Weights of a small transformer language model: 4838 steps.
MLP neurons of a small language model. Each row is named by its layer, matrix (up: input weights) and neuron, and shows model dimensions 160-415. Each number is 500 + 25 x the weight over its row's rms, rounded and kept within 0 to 999. Numbers have three digits each.
After each neuron's rows, "fires on" lists the tokens most often at its 100 highest values on Wikipedia text that the model never trained on. A number after a token or word is its count.

L2.up545:460517503525539481524491510484423496504550512497518467516564506485532515497542510525497501501518515475502483487528514533512475491506475474468481571455473535467484517501460484518489483463512504493495511457505554470494505457515553513493521507485525492503501488504487521469519492433486485529493523475492494504523557498523534485473548515507526463490520498505486528487486503487529478500503469484540476482476477547472530505499493494521520498493518496524445581521491490523485513515511482561491459466541459487533502485506513483511469531532549465449509523505521466509498526495525522499512507537477489500513504483499497553512501532504502528497507501485501461494535518547500490508511489481480499509528458493482493436471456514488515505564488451477490509473413512463513516468568523
fires on: " " 50, " first" 12, "c" 7, " the" 7, " early" 4, " of" 4

L2.up1242:550464496487480472502502476489515520537491497516514552509473435480496470518490551494453511497519515493460486500539492553543476534504463515500542490525468495523503471482442517440506501517524481479493514506481478443499455490489518477486525450497483466535495520503527570505500484476500484457541484516462507494502476505485454529522487504474481525479490495510475513499505484490516500561446539512450534485502439486535481499506491476512481503471500530521465480490482524504499525524461473545504498521497515528494530534512483469547481512545516516521481502451500500494504461471485503505525516558518490489514484496449531462473527471477479478514511481511508477496483494491539526529494487490530522509460468480508530479526445545471512456493450494518496519482526474464503475513468498
fires on: " where" 22, "," 17, " which" 12, " of" 8, "ond" 7, "uc" 4

L2.up1094:513508489457485516515486502492506501485487477563514482499429466557540515511529542504472482498503515499475510513545462498503523507514485472480537457459487531471462496498543472470492488498538467508481501501503479475476561528498466524481509491527501503459490458490542479522452497483503533493467474469546461501500524531464540519526506480500533506533474485461487492505512537499493492535482493508524515483557493512485486487461504498513476495493504498537507499506506457530532470484484510471510482502434462525491516468478523488500501540497475521489529492460536506504510494463518534505554497514537468479515477517510540480523533472485510496488511532528471484489483530510483525508526498530499477490522535525523514500490465518483479479493508469549516466503550544496532470521498489
fires on: " of" 12, " L" 9, ":" 8, "im" 8, " period" 8, "ri" 6

L2.up972:537505502504488490558475530448479499522529516502522456467500464515462501493496496541438505470496508471443483470514536472483498526540515455531489484506500476481542522491477497513463502451515517522576522488487472536504506493510460510488515512552493520478502546502550529543502539507507492444443479496542510471452501490496520474506473495475550438486502493511519462490515502501512505534516518483484505444449532538503523518503498508514495531463476510469498507489488505520489483505498533527511482492533501529513521489466505516501478493502453510481504484522500478488490518485504519481486443509561480506489524513504465483517498515491479467475496529503463496485468477517540511453535461504549504523435486532527515432476521506505506513499495483491484514505552489524476538513489501
fires on: "Al" 15, " un" 13, " of" 12, "un" 8, " Un" 7

L2.up2305:503470543514510555513496493487540445540432482511532478510471530520517479482501499504487501512482523484463522530505534515493512485526517531434521478504525499500512475490483486484493544482498503466511500486472502507482462441488489495497470527541518494464510504511481498476568484492529448517501552496536498488513491443511510515501449494530522466486509444509507536516461488484510471508535521515482475496533491518470483518515515527497533499510538440517485475463489453502490518472484508494504472447495521484522486575504540513528502507530498511479495490424444475507528507516504525523478490463518514484497532514532512480471506497518487597468496520506475494514534475511506505503498477485514504498495478516500450504509509477492491477451495546469529496480518494465491465464484523
fires on: "," 34, " and" 26, "al" 5, " |" 4

L2.up2472:483488453488518448523499511453546462519486494472526506463542502522502523498498517493491490430491490517455502495448526505578517462503513503473480458539510536520502521534503505509510533466512482485454539549548504499494510514471527486553505512474480480482529500516495478514473497522507478505523511543512450528532508520486531485555548501498505498501473500494466475527482477536504469534464466532488499469476485496498499498485528477528526484544486519479543538504522535514502525502527484507482481508460525514506466497466549517471458504529551503479539453538506488516478517525480474472494512527475509509508496543551464508472506465502530487518475483529465500461487467503511517512509490498525495501527472487500478514538497506500472498516500501488525467464499433478514532528505443
fires on: "w" 14, "ats" 9, "p" 9, "d" 7, " well" 7, "t" 5

L2.up483:511497540491523531531494526503519491494526516528505583530531476468433440495549493512477476520498490510460463503498482492496526471515475485505479548498490494515534492512493454500476517527474506535466539541548509477510465508493466457541517466497537494488557501513500470493485486484501451511475483476495510487497534459527466502516497439527487529478495493473499566453504462506477474521458492517488456534505480503505548479512489469516466513506493513473490452504452512486497531520512511526514533516478548498499463485490488496462498503498472503465503535541551495512508476461496506475501503481530489506513494507549476522501445440483492506500543561471467492534518511517460476511494471494498484542479480505463475484468518534522507489514491463495508490516515506493524485466538538
fires on: "y" 14, " b" 12, "ay" 6, "ic" 6, "il" 6, "oc" 6

L2.up1347:485503507513501511508508546543496495496489532497483479486511472485563500471440492494501480487506513480481444467474494478499481509510519479515489471528541479500552505517469516451495512525535521483467501542534469505527507490532483491516487481477512512523522509510485495494479509509484470502517450527511524459507521538477478474494505496473512526494468521493511456515512479498567468484493552504512535479475485462476517499488490485534464491493517517491486458512487568431541468536507436550487458505447479527491490508442507499519460473520472506464488515477504531493470486531506512509476470468489491504474509527497473478504482516488492474542485499456485469498542487510546478501487504507541511497502491464485470484506471506511508448508455550513494513482478526507493487498457464
fires on: " |" 26, "iv" 8, "1" 8, "om" 7, "us" 6, "y" 6

L2.up757:492500454476494459499545444462493528525459480458540497509506495455512492550507509530509456460484511501522488530538498530526521521517451462513509525517487466509545492495506494478502548485508530536488510508495483510448523456535487502440476554529487534471521499525471492464492477511484509474509514501507524496496548525500500486461499501495451496496542522477448541512492536509492472518477510479510540497506511504522509475500506527485515486518494507494499488510446456502494483526545477509427454493481485530535511480504500511508514505503516461509505497462472484471481485486470499478533569500535490493472466539541539488458509516490506493551504485537508500487511542484529544504521506527478484472519502473494502472538502496504518464496537499520511526509508518497469514499519482
fires on: " as" 54, ":" 12, "\n" 7, " •" 4, ")\n" 4

L2.up2431:560509552509493506530466498488507489539496456504496502482485498457474506505512526544515513469513510477456478461484523477521476508512494485494540518521502473467510561473507515499464467491516481489546553526489486483507502545540515474527531506456538503483519523492539497498519462489493499512505516490501487514524499545470479521488449490475525523512503474504469469478497493461489489450528449497543487511504530482511528449488483470466490532522504514466517462512487439507494496514493528522510496481532527509458526498477495498531461494474473484456513479437488497544540503520474492502480501501514533446527520486456522504473531458486477539549526477493501482533498504496532511476484479506517533497474514514487498522516543487487488476481508475477496532500489522481512508541494473
fires on: " of" 44, ":" 16, " from" 15, " including" 6, "," 4

L2.up395:520515499525492509504484555549497470498501514518521492536500489530474503495420501518546503499487512513504530543484488524491477532518491532496517486497521493522474490487470494477453512491449483488523478506514490474485520470523512479516491507507500499510481491524515525496517413502516456540556519505519510482483494492493546504494492516505501490537471482463453476536509513478505517432534519469529487465499429519473464493497502479488500523485481532483463526532481457522478504431567471499490499512476462508514491484491509480492516491466540542491484452471481485491503499488502535521443436463476496511509496514478533512477508447494539501439475525520550518538506549498494490471542540463508516522467475531513515521509483506528488523493468440501490497497510516475505519528535498
fires on: " that" 17, " However" 13, " this" 7, " such" 7, " +" 6

L2.up2061:505510494539537479497505482496468520541499515508522496526489526465500503512492475471448531500527516473511483502477444490473450492534520513550517476527511504463480518545521475482487483509501522512502516527435542466492507478477512512505491462531480480479484540520439496443504517470500560517512489504508529474471471531503506487471548516519505525537510511473493507483478528492460502444481497533512517526514489519448473497519486503533501515516520549494512445491521503535516442461477522468500500498502484530468434465545538528473507463517510471488480507503490542484574489490502544497491456487548462522495484510509481500458506485495522492522469473531487517519518553492497507461548539497512498447503479516490513486474501494537470515540521501531521514475457481508520478519463504
fires on: " of" 27, " in" 9, "asters" 7, "imming" 7, "ifinals" 4

L2.up2511:558512511499569504492488486495528489508516499488513436502504513514451543499478470501497554499552492494513491512446492499516483506481467521500515525513454548515502486499557478518513477517527464467489444492468548502497504490483441546528480493524513476486530494513474465528482523463516487508497498475524519532495500542521449500544476512481496509480524497507512470507527502482506500535467493497527485494496494514494504482511468453475493506469496497473494499503480504502457504476488540478488477503519505487501494463525471480523469472484514515512484491514506477534487519491521494470525513477521512511529480473516492540443496478449488499520516518494453503508516489522511501511511493528528526521450506462468513496462514495510547477482523492527493457515499493471507526514488494
fires on: " " 35, "1" 8, " N" 5, "L" 5, "N" 4

L2.up184:505469488485527527517486494450464486504473491478435496515499495502513514484482524500527498501488519463474493504459513469509520425527470527539518523472504464503502504445421502490522494456503511491512497510510481521483457485508496493491545498475497487452504478496469461484524517451455500530539535508512559486495487507467476482530551517464456503493532468493475484487480532490463514516528489502491446545507494567514538498506487513487514504528540454465495503540512506466497517532473477534485529458496491503510519507477501525549470491518479529487526539549493453518504499498493503468503497456505510510529529456472484529453526485488493511508501485529465497501522500527525498493457460519470501517506496529462494532493503483490522503519478469500550517486448488486523486513525500
fires on: " and" 27, "," 26, "o" 5, "ol" 5

L2.up2139:492515491463480505460520520475491484521514490461526484517499500467495479474527468521446505502495488505521501491501477487554416493478512522548493505482494473471467483547515556499495530512513481499515501524463505529456476564468527513502489500484472519494491501523497555483517527477476465488466492500494530524498469525460488502519497547573504531548495518453476474430477514505510495491504477510496517528490484519510498522492489483494499516496517516510508459514512496471519482452478448558449462491509489508445491482498497502489496479493480511480487548501551533552498556494552533501544565521513483508523509514480473563514462466488525544516490522507473495458515508494495501508487512503526497504459551503456482505456542501457495525494454519515488486498493499483467480484499499
fires on: " of" 73, " " 10, " in" 7

L2.up2144:505507505494486511531552486524500507507485478474507519531497537499452497501522523517500514534457468490524475495501502526485485541485490460516512503533504497514526458502479510468507491479485531459491451529523511524478478475505486479514481529520447494475482495537463514480510499486508505464511468496489511469505503527526495529506499479480475509500513513523490455531478480518474515526519506477476485503498507486479471496506502466469550577491516510506569488471542457474520509482449554492528495517496529512524471519506478474524485515505520508535511534524495475527549488554454490496486540500546522477518543496469505525529518536503481483524536424509495478527500471512503547504508499538522485464528500521499543437481450519492534502470508480547504463513514484500517520513494467
fires on: "A" 25, " made" 12, "C" 10, "S" 9, "ed" 6, "Ch" 5

L2.up2156:505510489503529510490492462515511541467453512480461511463489498481510509502455538482486516520531496481465515524493506462546529475551499531470516473504480473470507510453533472498519458492549527474494535517529522532473507486497527504488533505487473526485533529478478479498476538458488460482514492492483485510487486491471508489530534505485511510535510513469520480533545475499529514501548523469493485529517461551516506562494494495528501423458518453482501514506486508492474480499536535513470529565493505510518537552474467518496541477488498500502486513499505466488479443522503474503444509505477479473494444493452546511507499537512508555504477484494506492502490479499515513546507540494538506511517506492537506498486511480561505500502477497471452510479478503504477522533525526
fires on: " -" 17, " of" 13, " as" 7, " [" 7, "2" 6

L2.up305:518530502512529507509500508441489534476472521542485478520530499476497518517512505516487512484487492500487480500500478496500501511489492499511487475487483509477493495456494501480507477501519469508461516551488500487512507531469535496490509540530483476509524495478489473495525528488485486558515457471468537525482431537508489478531504464505487479515478519505509524500474473493534506499506502490489477520526523483513540501465517531516471500453476475478486515508482508500486515524501487519509500467453462487481514538479495474468512498490478502505485425499526475542514552474503507552492474499479501502474513509476477425502517492494519514530535509485476523502509490489498491488481508555508488457545481534536475483467517536476487506516528509527507507489504516475505517494556502
fires on: "ion" 22, " under" 13, "at" 10, "ine" 7, "ate" 5, " in" 5

L2.up1129:520492475490490497480506490523489487532494492551530469538495443534502543524491496487505521504529457518471485517488503467513500489503497469551517530541535491515558494566501496489504543446499511492480522541526481554529459482507531480538508515472499477525492474507485537503481516545506516520528490473472495460489524550512486492504485517504495507461479524505501492540482471490531543532531500507504492431516531497486512469558469481461500519477492522491446519495511446483484517511484489541469513502510581528501493487458511490482535482501532479467453501532500487533486480454483524501496535469472550530491498519534473479520496542492481521487510467469506491506531538506467527476494504446550494505476517512538453516525566522467515538485536502476478501480522479504516501543527529
fires on: "g" 13, " B" 11, "'" 8, "ed" 8, "20" 6, "a" 5

L2.up1265:481496527462465489499461516435488493478483510494473486471532513480466485516507487490511493515545484507452507471479508465504525487521508469458477515514492489476545501505510483523474499510456534472502518464472515475477513496495529524485462494470475520487433505531469521484532494483459503540497474485481511539490477496511533505516521552487498499487527506479506516532537475508498507499494528484555488472499458504512492480515542526520496479502508531514462508499521559509417505451534506511490517490514492527513491504462485457518507498502555506550499493555485466522456517468521538492503512505521453487517503523509504478492516530427482523490453487502517472521513491486499509523530487524519510522522439524489541498506533501478520501531502518443503508488484480504532506523526517
fires on: " R" 56, " " 13, " -" 4

L2.up1495:522494542514466540537475528524482467498471515510469484489485479501502491528454486504495511475501494548525514550497527531480510471479475528472490543486469506493485509509481525534464505481543499443523489523541500513551475475525469468477508463549536542445524481497524531565517514468493478489482493507480517525512462479493477477510512549496510524482532488449479492486497497504510490491523533530499491484487458496474542482499518523503507510516490512497520435501550489500487477459478524477508514506541506503479488499457524495459496518530509484512497482423500453497515474480505483523515500499547492526505479508529484520464505473460489531514494519477488515522541515493512490530542442479469450507511477473493509464484497523500520534488471494503488506471524500521519504485477498
fires on: "–" 20, "re" 13, " and" 8, "L" 6, " to" 5, " by" 4

L2.up623:539472507491497555518449524503487529553491517472501496476491489495498574448500494490514513520530524497492448518543469534499440458512552510484521518522538470507503503491526511477511478490510497542489523477498520481475443507526516463467542482530528497492584505511512490494494533427521450507486542473505449496487487514501502491547483452511475488506496490510512537478535480481517512503513474499482483508482523505532437512487469476514504515468508496495489502450498469514494529504452462528493500515507536474526499478518488501496476476497503499481505507502491499510471522536496469535496496495542524518481478504474474495520480507473511484480486493525522516494521494482482516460486494531519481527527473514505505481526517520489493505471548548467506540499535516515512478516494537
fires on: " of" 53, " |" 17, ":" 10

L2.up1395:514504455516553562542484496533453556530512540507516488548474482483511474536509505475493481448506488483447452548433522516525525516473523538509515534505535533489484464493530492543477527495550491497519500497465460450494539464465488494528519448474527512505521490452510460492535498462527536474556514489480528504479518443514500525510544529520499472519499508481479478492501501498496486539479477565473508473490518514501482511499499517499525461491496493480505442544519484521514469525487480459513517473513485515487533466494507474472489494519501492490483552479504457497526489533519490495509539498509490500494478487551482493524503526466467500535530513525526502496487527500502502492519534512508462454511527477495496508458464469477497457487537469494493549517490492491512485509513520
fires on: "ig" 17, " of" 14, "g" 8, " at" 7, "ug" 5

L2.up66:480507529518490515456529500510533457514490508514515530488516519502506525529494491467495517441459499462522507484512516485486489501518497476486442523471493502476559530504493489475478518500485488498487515551507453497504446502455471525497524509468495486525481541513490517518483500478496492547524523475490434458522463513502500476491492492496480516551545500495485469487523510551510491479470490502499498499489487516497512557483484506445507514472486463556558482485507427461496540554487484513509456538493482508464498528564510496510525496464515464506517487506522481480517494500506554515516496449483501512518528508524489487501507527464466484507552499513514510559462507550458490537462519493487484490507531468543483515500498487483545502524543519500535472505536488490514441482485515
fires on: " (" 17, ":" 14, " of" 8, "^{" 8, " in" 5

L2.up1537:523482520517492510501495527502502485481468514498487444510506504543509469497528490481500499454504506532492493520488488482456539478501519488520513529507502516465523479483453484438542476501529486507513486523512504548487500508514507488515557480502492500489501483461463487499469534489510500486511519536502503469489468476497470501479452472517482482482485527494564514480496490536503465506531470450508431467500517486526489539502466491485501540514538484532507494527491462465465497505470515498492478547520439543487504493525515460491483535494502489478521508513473492512478460420495523503499492483538480474469502441467486517484513520532508502494533496488475499503487494508471487491487499532514486519520454476511492524494541473516505481500519497522525514536498468497530508532512496
fires on: "c" 18, "l" 13, "r" 10, " J" 7, "gg" 5

L2.up844:548487542491521519514541518519486490517514528508519487530498485482493530437478491493494492475482517470469520490501469502479525507538475529472520465548501518448469509526472531513511515500523481511521506550529534483497463513541507502489517477516483508526475484515470489485509498476486529456520548474469542501531507497528509487497464511477527510481523510497459513494488493532506525544488502517449449459504502469474495519462545489517483561488481513491499497537490425465522543508536470537481514484509492459533528524527512521471479520504494506482505463485469521524494528489501527493435493481496469502520492487498515453465519516468477507500528464464453485510478487500497511516479507535528526447503509468488491510528485494527516475484454454477516516512499479532510512546530507
fires on: "-" 17, "–" 17, " of" 8, " at" 5, "ial" 5, "m" 4

L2.up1786:497498493492456511504445516529537501440474536534485488510527481517481513498494506541528516492523498506480512549528490494522515518518461513455511512476506504476525481493458483465497508496442558520484588533487480468583498540475523516513512494506501519506525475488499524495454465512449507486513478490530496476482524499534461549523514527559497529502511528503500519486464513494499512499495447513476468480511524520496544469485513490502549500493540468548488504522468498484474503521520489499498517497491464520495517491474527479463551457501501507469502518489489479459517468465465524531486485506501512501493432505517508484498533543488498516524517522471511492506558489507518501480536523457460500493508466497498490501482510529453481504494532488488485542482510551543477510489501496
fires on: " of" 32, "3" 9, "p" 6, " National" 6, "g" 5, "'" 5

L2.up547:511511514477481470460508490495482520537536521497495533484451517522515457485548486549517526480481523495537514493518519497508483483489471540495509526490489497482523478528483473500463486516491510549555530484521482503499494505500499489551484470503469482471478489520473501517497494455464482504501490514551523529472513507488524504487514508501470505504466499476550467487525501460461531509447533463502472475515540510514502538504545518488541503488525504450444480504519503537475493523522464502482539460502451527477476446485509488449494511501511515502508488477538490505496546517503472489505492510481465497487486528526492477510492478526501491509498517526525454483486522531515527498467498533485522511578492497483505517507543489479533503525524462513582517489553525517508514481493521
fires on: " " 46, "ag" 5, "il" 4, " |" 4

L2.up2482:466554468508526479524501518501479469506505487520493492499551470513496491468474492493513439484444573441485537528533447513469518485544558464474526511504537534528477547512456503502532465579551503469508468490529510474506522490525457550472486521490440491522513542498497541485552527482498472519499502529488512490517499503505487532515504499541534469504502494493475489502483531531527476544543458500463514479536491543484500499482557534486488526544526491486501502509487463517497483486464555522481542443519474517533470502506496492487443499506503480493499500548520525526471491529537488524476528511514495491456482502495506499507472501507498515490500511525504510519521502518506484524478521486502559504498508513488523510520473499425498492512513526503511468485478517462528500532491468
fires on: " " 40, "B" 9, " B" 4

L2.up2648:586498481507508508475509495495499523464495491469514556513506466511493478503470500485479434449524474517478521532557474525511483522466479516499486484496505493508531525536500456510509541528479500473502511510439469501565514482501484499499543495535546505519497527519508462454466507499545460504498485490464495499464480474504471488505478484487477498512466555537498471535494489486512506474523460472506491508508508533476497461524523495516527547473502520443486425461508460482497524441506526482455466522504496512507505538507481515566548493489478534452500477520489520538494536495514521503468513487490480534447475510459501511518499512553509475518449465529526516500524472508526493498506508458504519503461458515533538462474505538546494494481462494514492473500511518463500467491505473
fires on: "S" 41, " where" 17, " how" 5, "us" 4, " which" 4, "." 4

L2.up169:506530537490510497506484465487489468467494520527486496495497495495502533544490494498504531531452508533496517489513466477451477549493531502496486522509511486474493524489509491451527498486509482486536510502533474513481506498516473458512513490541486462514542474416506515473496510504540510513509515422461518499498502538517474530519503506484535502495481489492476514489477536452514495502481479493526494507497527507458501455502508517513504496565515500465487484558494532488498540472497534508504513526462496488496488515529547470507501503439518514492528496493502473494510473511528510534538507488502536479493494489515509456459515480438477455486506523497501512442511490484548513512478471494537479560533480472525509506501533484512480495486518519467545486502503518458509486500512476
fires on: " name" 20, " (" 19, ":" 8, ";" 5

L2.up753:511497516503489511462443496455559487495524488524504461495474535499507521551492555534472493504505510541471455463495526511496509494513478523525490524487489474535498541527493527511526480510520504537511476512529464545466503500497501485468526530568473516514493550514501516504529475515483496484511528477515510517475513506520530480515509513485550501545456483484477551468523520483517477535523497459525479466515530468528481467504491471559534522527490487462480454517493567550507437539484495513539489477487487467479514505509468459516543509476497508522489515542509499477516488480475513500514513521463483527514460482489511498514498505495506475476490514485483528512542524513476489491466531487535515532509501480522549515473513508478478492447509514449517510481470485476517523477501515
fires on: ";" 30, " so" 11, " (" 8, "2" 4, " Ward" 4

L2.up2554:508521524508497499518522492524508530485469484517497540489481475468449470429469445512502506499479513474561485531511473499473511484495482498489507512498454469492468538492512498507540510484537506485526447485472524529465536502484507457522497514519499513495519488474489467492496525514478475517503509472536487526450484537517484458526492457506554501500499491486477482531469463556491469486490493485466482480526501497549506454472478508483488486527491512501448541514493525494498492489497517519514463507478520499494526481505513488502567468449528522425519493501489468512515503496511471473511539549497538506512489486468435504510503548517501466469523489465527505492538502527535513535520468512521478491497518503472502506468507545481469505461573493518512490518528548476490476502500493
fires on: ")" 20, "1" 8, "3" 8, " Switzerland" 6, "6" 5, " (" 5

L2.up907:516512486515491456513498536509517492521541481471471514494507519476447479496517497516433482468475483506493532522543512540511509509524528505467514489485486494499515474500517515538508503502494518506475499471512467512478470473487500501469506535518485544472484485470491492481483458520523544474468482490492518532526428482514492471500493499506471495561545529470522515486489511477480511493504484485531544497499479512480459474523478517536545496557534516492485495449476483506465492488498558493520533499468506497541474548508464513574538496529517481517498513544484520495464496485479467489511495505472485493489505509513489481446521498456495513514484483516490472471519490567497460491511531504511518510462465509493485483516545495498455520471478523521448491532509502508485512569519548
fires on: " as" 43, "ZE" 5, "IN" 5, "HL" 4, "UN" 4

L2.up2608:506505489540478512522516500518499506517520456509533450478440505515517497544500525516491494481488508495501514530517509477527533479504511476456449508455526502501511490519547491569478513500519533474489525483465468522548502525503488497498483560537527481446499506506492498498564502456519505463528521485523521513473487497472497487504500512497538469482526532438504528509519496489485482520481518462441520486497482498468521508511528518490494543507513517478479484475467484472497529508533454470520486492458502524492541569479526531469518481560467535498504491467470511433464563508484524427523477493485503521533541493539517480495492524485448515497479492487526515480551495497513477533489483492497495521519472495539517504520470513488488474494499492495503485486488527512497533519519507
fires on: " or" 29, "," 17, " and" 11, " as" 7, " but" 6, " to" 6

L2.up2388:524507489476505544480493541515516503476465526477544534529531509500536505447481528479526458515514493476481535544480541472503460493476486545502508518524482504508477486468483456489493493488503478493488507522523502499518471521512504456490481533511511472484515514467466466538505497500518445519504496466509510511505522510488508507474499490497487511493506504438486544526444468453507479509513543500481478524491520483483519536515465496500548519488499462489503442507490503470486517508557494490501465428484502531442469533523495511510514507514501501548523470491557510512532477493516505534501530510481511529460483510488531460532494492507453558493475465472469495480536510496486510521494525534526552496493506486470553494507503528493514477519477493485515501491504525547494532512509509
fires on: "av" 17, "sh" 11, "j" 9, "ach" 9, "ush" 8, "ep" 7

L2.up1881:501491515487500502484486485516549477483494494501525530475475538483503474525472488442488497524501449471549539504502504450500463512504517505495524482504529520479498483490470500484550516533540531518458561501518489516553480486535499515550531515482496454517493489483513495489511525510517512526510495540478456509508505522485518492533475471515541484492456526498522515468542507470502518485510517525502506476493503500505529479472464477497491515494480507466499513496538516511514529477569491512511504423514542517493470518478484549558433479509454494451467485486461500485526508522488454491503475510464539494499497509475517546511490552535497507508445484501491524451487457524544489495505513500493450491518546478499527500516566530517462467514520522497485514480497478495516539489516484
fires on: " cons" 18, "ile" 13, "le" 8, "ers" 7, "f" 7

L2.up818:497494526494516531550512532480496524471522470491529531487515482527508518520525514524467451505483536512481511510484481466475521437521517481551470499517505480503539487518490515461482475472470512550487471483509561515497478530519504474508473521506529529475513497507460481511505483489517482494495489497477467475522514473499506494561473507486494471497497506523482462521514491504487474507484451485514491510518440518487523542524486449507529526523516477519533453481493472499472493506513512485494455491453521465527506519501496452470503541504464500532527540515549471473466479569521489533489503488528510544491447495420561488511473478443508467490549462456507484489459484523534522473497498496472531489494454466531475490462499450516508532480490524514503496492483474532510537564483504
fires on: " Re" 23, "et" 12, "P" 7, "o" 5, " Bo" 5, "ou" 4

L2.up2408:517526487517527563517477489516427485534526512481520498477462512562451480533501505478493471524486492507492461499513460510485491547534503556512497500530491470522503484497481464483509495515497466520506447463508476543519473527519520468471542469522493503558514454517540459546507496478520489517472489478472522531538513511507495495517524550510480483501460507491484459516533507478491507492490501495512494486514510493493499530538531500462475504493560478467493499505498471466519485515498465512489494528508527497504487478439489448549518523516543512492524443479528499534522480519464546498505497499512498527506455461426494527518483471484494530500500492509524435490471539488494489485458484510494533538483505483495470527514532524470489506481495456500501498521506516508535536485499499
fires on: ":" 49, " sh" 16, " large" 5, " small" 4

L2.up2103:534496524448519518485470513434515497520536477468533480523537500493503512461469505497470484483537510506476468536483481467503486506470480472517495526525471505490486493529513499479550501519479449508469458448522478505475451529487527517484502465516493490526462507476524485478505515528476430502519549495496513480490507482475495478487538486468493508494479527496530463560446467500480535511524511474453470455505516537545499517472472525473513489463479504524510502510518515532491510493480515489535469502502507528501514468466461482531497475464494503477544473513481513503474485481535488507479483548478505490552480492473541494475550493504495526495505548491498517415497503469525501568516482504507513520495507521511506501456490516431495511517507510535519533498534504513491491510496458
fires on: " who" 14, "u" 11, "2" 9, "1" 8, "3" 6, "7" 5

L2.up2635:537502499527467544471477507450468510533471480530563519449504499482475511522531544495536497497535503530476497472521488500499481500528497525481517478512514497484532488536508499464524464475489456502469512489468471449517457447461487492508483474504486518516524457541554495514511492476501522483472541499497479537487500477482503521549469494470499503497435530462463483484529467477505491478436499500487495514526534522527512501477473484496521458485483485498491472470514482471538501501492467566489496465525505494530492472513541450535424516484477514476455513498501523529517454502505487533512475532522509496493489549483478481532480527533505487484499536480512498478539481499531512520467474500508473481534489513501499480476475513477468501493500498467509513517480505517490521529462514
fires on: ":" 24, " d" 19, "id" 7, "p" 5, " of" 4

L2.up2491:529516539504509488464498511526500466464446507499542531467481467481529501438503482507501492527502471520493477475525491502492516486504467464508537577502446499521511531473473475500499507510450511508506517513493543500486434499519476448495464496567518426481515477515487522491493557509563521489468500489518453523468544541515521551510459508529519480474493505477551489565522508478483518521493484460501521484534451526478527526448544505528527521546468465495487514469473501516486498476511510481457499528505533472466481501493472457490551461499500464479505472530528534502484522484510543513510490466484493476472480448493490520479507487467490508541498474510538464466478499530543499518494449494520477479488494480503509501484508518486522528460480497507488516498543482532525522513482530
fires on: "it" 23, "b" 15, "av" 11, "ach" 6, " Av" 4

L2.up1798:508496508476511502467469497491501468498492497471497510512492515461481501505499483494515530488560503497537514506497483479474487435547493492474519539499506472494463469523515433455524506520477506490514520532536466513446463495543533506465487489494518494509550494516504472480508533461450474495507529525480465499470505477500552486506503484469513543506502482500481494479503509465511504493525511492514483505516474501546492516471501493470521500495458505502511518482541512489485469471495503524512470524527494545484538506499520511506498497522493467509517535490515474463499479512507500515492512499477528460483507534472493549521514538486503475555505521471473499490483501491530511564494458543506511491447489486498554493497542487497545531520461506477525491493497499559511514529514516
fires on: " of" 38, " in" 11, "3" 9, " by" 9

L2.up141:500525509492529525538480510482523553476495502539509477528517519474526499526479491515514506512464487545453485501533508520486521467494519513491449457513470530504461463484522462462450498508470507522511507533493563492493522466516537484524473502491499462500501463558489456465527494476509490490497500483498487502445533499479524503487493517521510476541491499476496541502527512470464534494512495543459536522448524479529464488522494470497488490485492474467517457495523517466473509479541501507511550539526480555496521490471525495505472490563552475522518516515526500486476483444521516519502478506512473505464513512478448510464529478518491499536480515460507515464508491477489491536521491554522473501517482472463461507480527520511481536490496494514538521493538554496507518537495485
fires on: "g" 19, "ig" 9, "u" 8, "ut" 7, "ge" 6, "-" 6

L2.up2143:466548532476504507498508524525523508493513568524514445501533542477493493540504486496490483495462499486512486495456538492463518492499517507517488509501524537505486471510526530504496476544534509455501475508519496507458522467518553496498485532527464448469477478479482434506493523496495503453512525524520491531476496510482533490524476529473517489502487520478521467477502486493495494527505545521439515470494499477477490499511487480509454521505542497469505474478491510521503530472474496483488492448499513515471475521507507486498439505438527531534461516438446516480481484472519507467505580475484491521487501534489525508506519536508524504541537499492492457522522512502509518482492520498476501495518550519522517520497492560544499452515520470498495507507501504541503452495524496
fires on: " to" 46, "-" 5, " than" 4

L2.up1193:467486507496482494493530551503453518508474535534490502487525497505470546489565527490493473481518466538495490526505505500532519502566523475523512498529510474501494479469426529504477494498487503504482505455508477545518501545477503491500510507537530492504495518493493477470473488487484489548479522473480509528457489481507536482525548523505478477513492499510550490517501522519457531462494531496489465517440468547418512536515508514505479503517507542528534474521535515567446557523506493478513482467471502492496475512542533484475502528496462542518478506500494529454435498454503523503536511513514493477466442493498462490483524477498489490503499496514446492527497493492489512524478528524533490449526505533464543540496452553499486489507469456521493485453516447535515496469521515
fires on: " |\n" 27, " UTC" 15, "/sq" 4, " football" 4, " (" 4

L2.up888:507497502443505518513469505486522542478504517513533485495529498476482462447524520465466530527525496519434495478518497512539511492539461491519513506513525520518460439518566522444496517531556535492483555534491492534528449526506467519515512439478500438503499527514522533565477479519455515467472531528517471577508524513498490514472511505511518493478526461499487458514504508530510466498505467491504509524504477530528526536480521481510534517457469502480511538513532516499480514490501510446468512496484500527519477495515470462489524497467470501473536515502505499498489485530495519570492530513501535493510490514502443479469449481456458529488515499524470515502486462491491508519473557499570504517513494476468515483490508510529499496492544458534471517487477528539552501505481445
fires on: " Los" 14, "el" 9, " Lin" 9, "0" 8, "i" 7, " Din" 4